MLP neurons of a small language model. Each row is named by its layer, matrix (gate and up: input weights) and neuron, and shows model dimensions 32-223. Each number is 128 + 32 x the weight over its row's rms, rounded and kept within 0 to 255. Numbers have three digits each. A neuron's up and down rows have the sign that makes its largest values positive.
After each neuron's rows, "fires in" lists the words (lower case) most often at its 100 highest values on Wikipedia text that the model never trained on.

L5.gate150:160227157101103165114161128162191128122087121144147125109112069140125089151059144105127118160111137069104134109108127141158156162153138144111107142141143150121112139209150071067130135105117097110180149135101141172124157134105075101093099115120095160149108124119067170106114111154088125146086173131158138104118144089110129141125158141139119130152184123101101185056155125155128108142147185153110127164124125107173153128147157138106043156190157087116099143139082076141120085147148067142097175148096161101155146172112147116156200131082143074131178151075099092082150089136171116111
L5.up150:125119125135127050141156094125124125109089074183208149190162117167113098133149138171113108080079126169094147106151142161107123161156117070126071135122116130166129113125170076165123185110142136114077145147095133102117167121151133111103124094098110134142064126129187138063088156183156104118163156101093084125193084146095160118141164106142124169125152128100171129121162163152062108147130114176116130128083095111123174101167147149120098138169174096117085096084188128083213125140184160146151118130149142156076138069104153045090111202148173102185122133150146083091102157130122124121
fires in: "is", "has"

L4.gate393:118097140119065149102171106064102098122132105107141141158130166185128142086081075129124120079114164151105133125143129152102122074150132115090130139150161179110135155142206093077086102155146128076136132139211123141109114089131118132183083114169117152128141112139184120119149090140123152083161135189023186134169096187154137122112201120129122078123141146102138182116130119107181129126105081161128136134140156146159085161111147121136168152116128114134133127072173133141115196123208167086111163111130124069114077153095152133165103074127165177118187107102202116109103123196092148130
L4.up393:147115139108110125044069162120131156141175149151088095151123160143142092181120142111093103132162141121155200121170185100157067128100095124116133131095096116132146105145110126118142115097076076162127170200111105090135185106130110119130144084117131159149122116178140065134140102162127105114143187112106028114111157125061134131124165077165124136106144131142096142138054093111128166103104087140179156083117067155115152176165092153079061130065178134114096099120172150092139100179186138137100085089094117136148178114071074211125092099197183112088112129093105109085103116157065117116
fires in: "0", "in", "worked", "submarine", "of", "on"

L4.gate473:109196136082145139115047094061116146116101112105128145158171132111109104168153082156119087109115182190167109080061117138179137136088127129100115101101115124105130144183128120161096145151098120109126059138124136095155094102129179114163130165138102147143174112160168161156080195125132210153127127104121209124115077140113152141115036138129135143158177103115137127094092184111074111099183158114130129160137169136124090127097136107055167139119123077128139131088136133137180128087148200114141112136165129101149089128117137154144181147098139173127224163159160124127123120169165088217
L4.up473:157134097164151074167162128140138185097124188108113163134147142194189115152123157124053149112128138163116172127127052108135145077124093130115114089146153150135152128095119121069089151123127111136182139112152111097116112117074118142172126171162140121145110160116159133116114130118200124151127110103156080091117140097070139153138110078165139137132076131123182132125160156128155140121148109112139113202108137150117138092126157131168146098166119134129146148126115173180143114076145053137116113175144084102187096126091158048131152156148041149177160157132093154094126206133141070130
fires in: "career", "of", "known", "among"

L5.gate233:109142162176130083053142125117094122132138103098047136173110150071106132158118173095119123101137161156116158060156135078129135107145136106126114086113179109197209133149107139104060115128120103159131189136124122181146188134124109122156106117142122119138158120149139082127111129168153160079131190096144091176112157142110136144147090170116107085145135136097153114122101107076084134132123127171098126201131134136115143130171190094168117106135134100091067145135161056140087140140114160135075124077146085118162105119101154175170181169140134167085148127106084179065101152176123159165
L5.up233:125156117164135226107162101111110105075179158146132128105083146083142168086079142132080120108122091110173126157164103116164121070163115094116136112139178093102125158189096114100165183105137094144186158149157129149164137123125118151091096132136091111179167074100192160048130078106075132138127097138092142151108141130166093136129091084188148134151147110142114130179174117108081107134164135156107152188124145155117072152096165094165140105177136103145171114108111141141168130185131151166089140076156175117185164084134119109110099154124167118108117138072130112174104117125127152221
fires in: "was", "is", "became", "made"

L5.gate71:105121167105151123089043078117095095062119091145142102152102095073115176147078158123128127127124129093121081147167140093128097146093129115148080157152123036176143132081119063118142143107133138180121161154124141124110125135149104138153126119109084141226137128091080136139129124040159110137159134152131147153109115059110131135153101173154117073155178111108130054168138152153157122150120090157072124114166108143102147101180153132141079115166128096129156165125123108105134150139132108155077168126110138118119151148142137173098182117136153135074139134186062173067192118233160078162
L5.up71:127123062173130114120137121128108138132147093137146138195131098139102088116162157105089150172144143154079193106179103150153170171116092166138110160147155068183087030135063112178175156161136089102116062117143095092123090100199126088104137130127120172197079172100154117124152098133076089102123168169134164111162091050101132072103138109100152142173156101154103110118138138142110149060157128104153128185091108164086107123211148158159167122187121123195125153067162124163138171148074099108138119172104128123137149117113134084092111162119094128161155143139092067119118130156120108134
fires in: "as", "for", "and", "a", "augustus", "was"

L5.gate541:173192136121147148105146131134109092091085158119111139063142125106086109094103139134153120049126117077110160189161118127170158103122131110139137121118149173136161157139155099095119210146159177172143139187115125145092141152094112178158128082180117137207111074176146160155010075128132094158078182143082082160174134218109108140058101135162117143127134161117174130172164123076130129173107185149144177127126165132138139155086177141124123108139101103066110133080131144161132196125137146183109096106145203117127155122127128083141155130103137034100136134117127115099114106168112135098
L5.up541:124108214107116139152143159133162115142199156122089122119085145138073149156113165112075138099123147189141102140135177072123180176151066185141137138135197185150124134148174129065117134147091171092141140137119095132149118096173141175095120124140100141153148087150147064150108089211143139068150133202076124071141113117167131144132195151127114078112153127161174180164172071142149133062132088160119095123184137143111118093122141137153115132125177135149108126106103110159117155149121114112069080061139127175101160138154126140089170144101161084123074120149117097153089144195147158141
fires in: "is", "are", "was", "be", "later", "or"

L8.gate468:064107147153175140124070146121139088091099157123163103126133144076087090057121117162106103135179135111157127113180116108079188108112121074156127132119210157164119091188207176097155185118166154142151083117141143091109163101091147129143118110131110148141104126140131145121154138101117075067107149113129148179096127185114091134152119109114121131134130151132095162125140173174138080143120154101208164160098144121176144121085110145046113147124119074176128131127131150138062131110089144147136143167165099171035135077061168080164158158124134208123089148203105182155163168078134109151
L8.up468:187142120114141142178134144162176110087141148135110164059087123127110111138096108141121196118121102126065112142117138149179152108087102145101162155106044149070142092195114112096132155161101143139135120142145090123084131105117129120092156083147097145195115138100136150089118136089094155174156144163169085087100118151140132179142109099168125135197118134131131131129109138124119104116093118159140113129186099123083120098198171188142118169164104133122134074116136182182068127090154042164056145103104067197152161181126136071166026164156140161121182156129173137161111090131107159082
fires in: "an", "most", "was", "been", "being", "more"

L4.gate324:143185200168137141114144137139135139129129134175147158114121106098109109145117085086087148126116099159139104090165166142183171108119141172114138046136168178155091118150131113068062107147186143158170153150119184208104153151135111158100131056098146180131167105137135152136114092174167125121184128106108150146111136153150176100114102147172129118182097105115128154143185119092083138158132125120102142126080092074170098123169155093136130122134155079162142119109122079166123159196199170179119153107105156106161149085121173110092184135127088147150136113084102133154136120201123155088
L4.up324:193149180150156127102177153172105171147181132170103117140084128112146065123121067082155144107136120161054124120162157196187152074129154174115068104085107181159125120170086160144130178161202105112195138136101142101126196131146123134148105153118138077141134170084098151084154110117120130176152170104112183112139125173118141136111096137162113094161106129119113145127162097151060111129135161116192156128161120112151098093190145123177156147150152163161174061113137097176065166143176137157137174097106168138155103147097120056113160121125100112147155112136159146145097146166120141092
fires in: "were", "was", "be", "are", "often"

L5.gate669:145159102121117107103100171100133146149052187125096110133127115116152149143095091140174072104122127168165079148072178122157093118109190132123156165121084163138129159103121183138137139132087142175154143155142168099114148149123114117165154082123153124158203156133126148088144122162081149144094160156092104138211122176060226061164168148173142126181124114115096135063156132081172163136126105151136160126169110151150096082101163116129127129107104075175067087042188097091133114146172143152068119143143109141094110167133103124124140149138128179110089133083157114121100076177127176123
L5.up669:156085099153124113155163131129119099129091176109082122198092063092136126147099188179157092168090101114125131147094118060111079081104132166100159183194079143168116101070120156126112107137151081107115141105153162123116213094106079148130148128126134101114161123092102107059159082174091116124109161170106110111229130111118121091111185064127130104199094131118135078056148157128133193076101113130136127097160068142108148096077150164144115061102089103117136074126143113103152128113171091161100136122095116140102126107171111108109137098184137133111100115146139141065110095123171132102
fires in: "of", "between", "on", "by", "in"

L8.gate549:059168112140130097098116140085150143144006096080144181113192116099104143169170120149158131166132191129194143142119127132162109153155162137116172110111120116145156092134092118107111124102087123124136117126137121150114162102179133073154148115153144115127167168164145143131112122088097118151146127104164119132109151146133140129162114145106120144173205145112102098107097085174067105192116161177089131154151158169093119112068197147099143157131126099157136110105156096108094066118117172146184162136157085136150104086162108155153077102118115130084170190073163131181148136177141070137
L8.up549:148072103128117095146121122144064117073158159107052156124122121132095173158128127154112112129138144130127158165154161096158090181082133191060123142127146103128108056111165095161161132118092108085107075191130073164151137063147092196158103078097065156113177161130164092122114157121136139160089131123120113089185125080141175138164093085122141136110121164111076102108160177140099160114132176154164111078099169140124156062145110154133154180102128131122122208172106137097081109117091100136178085125098130143132182184113110142099055111159086130119132157150162141158132167158151102115
fires in: "of", "s", "among"

L8.gate506:079163097142159175131118193120135150090100157144076129156128122135129113132114143176099099173118117125118063084127109103090166108115158128176090145113122161158107095152155132124096148104105135173115176121153158153193157117119099117112185165070146076112095085157170062102117104181088169187081120116110067128118161157092154133142142063140133061089149154143145062095194120109084140223143095084117114133117159115133197110090113107111099105150113095118071118132164114140111171122226126179104144121104081141118104052076156096127130116139097103149097117172080137166153097135115117150
L8.up506:148115102103186134132040114131138095089140074086140171081103131163109200133105170106168091094173128092150233117095150119116149161060113072210179117120140190112100112125096119136139137116156155105107114162171153161162128132059146131135162142125150126123149135126153152089165211139099107136110123164169172095115171094109107130108151137112144113079133135151117153143115189106188090120063065102119152136085180083104132148130170135155155175152135106108166098105103108064091129103143110128136157109196074080162151121115159112067100130146114126131070175109098172198216179194097145091
fires in: "the", "such", "a"

L5.gate503:109119089145115102101122188095079138112076135123145090160103132082118132131138150114150108154107154145154140127124123150158126070105129101170093140058151117178091081181172177135123143142166102135144087132156085095183113079188097112180107141081149188197121149093192121080126137128149139116093151132090142118155141063120122128186112140120136084087123135155187175084104183110134108115139172142192108158125063119113114117130183096135121084105155129092132122168192087071122110108138112177149101117150184134104174061071111149173154132132116197102134134063129135075127081151134087209
L5.up503:111135106122139136137082168160190163097124132176111118165089130129127112127118082098107138115158138205187144122185111149131110083157149109061160117144118089141165068070146121146092125141088069205140132100148109170150150158166133109135123138154177153137168122074075094132103189120141183066122096190076150124128117133132179116150164100120104163129178205105077107107093077165182108114103111150107190144157129142138152141093110087087152116157140122111122111165090102128125157138098125145106123140111142116051148085203109157152139165111124197146072118075158138122165111172109155127
fires in: "in", "as", "a", "at", "was"

L4.gate506:120118194150159089132071083131161109177160193100138148052133131160042109167123128136118104114177132130140103147165113104117123161137147193159127105144159139110126112154171139141105131019146194130122147149147159108128114113165165124094114076099149165170136078135129066170122101119155129108105086128113119118157107081096153109190192080122106143168113147135133154092129083103142170189099185125128129141146096101145164140105088157087084102151116068151091117069135140119113105123181170096115131079126079053091140096097113146173103126076137162113137156090104100105142098134102068209
L4.up506:141100092050100179089176084111116118152079128172156128118179099153150161118110096150164098117158163126143155133067110150116130164095161118170069156152165114154102085163172140128061120103102060111101099109154131166080101117078116171156127134088085097160098139087108090081097095131141120156130153138207222129067172134148207171142151150120151102076153072167139126097166056110178154138098135145118092171144149144150104062106099163121087132143133119190064072134165118082124109152156163125147149138128110132164109141101079128135197108135158112129172140183078180172134169144069126171
fires in: "such", "known"

L5.gate116:157160145166140183139156073095123121142123157124087124098140155130112114124067102125160137074116126156095157150112094152171156077163194197124098139153201102152183079176091138158095168114217094095137108173123131113153134140145100109158102131161116156165133072117165080129147108078099090127104124196142136148083162102126145149141171152110129140143178111152169097135101128150120129133093106202111155089099165128064107087065164135139082158141060128087130061103147016128113131121108093189107141084171144118131139156127137102103165115117159137059166139114147133077140130093153116162
L5.up116:138189127137134079000115153111096168101104084156121122100080159133121132102114126154157148118113060148155138130179086143152172126165130142069096084105156058149134099128117134116107150110172090122078106206112119173108109138198139105156161130139127172109144120170112136098150101092103109087099125211099174133134103089149145118149218134126100096153101136132139092103144070112133074109092082141131113150135135144126135064073127148132128096134109131119079094115158076177156162144127125193085106156055095117081161155148108086117122163131110111093170168126140096203190123121119088118
fires in: "was", "is"

L7.gate331:123161159156217155135147116151107104107135087120099144141085143121057099143083158146062133124170108135176124131160101128200103089112147125104100109100140150118165183126086091124117176140133071160149044141123124149116129159135128087134108115131150091132105103119154097105121144107148134094160164139094140149099117162011148159140175123177093187067127170129114113056151085133094162112142112112137175144106178093186184153136146176176114073154075085167169192090121090123130111175189155159127137137125179154104178119064173058164118144134134125067161122134044103125132173147099125124
L7.up331:199132130091144082130105106108155111128187105117111122139173117147095057139143176138144152180181108117144111144162156067175134107100123143114161123103132161142087075097173155120065170169140153125112112115128157126110137129094114158148122163175122090176113173158132033094188076104068103161154129084144137064156120147137179120137101126101178123161152149160137160132062136111182118134083194119111129159072132172143101186165140117097105127136160150120155062183145129131090123125187179156170176115191137155091195159155107122189084164139112161102122090124152201158132143152148111143
fires in: "was", "became"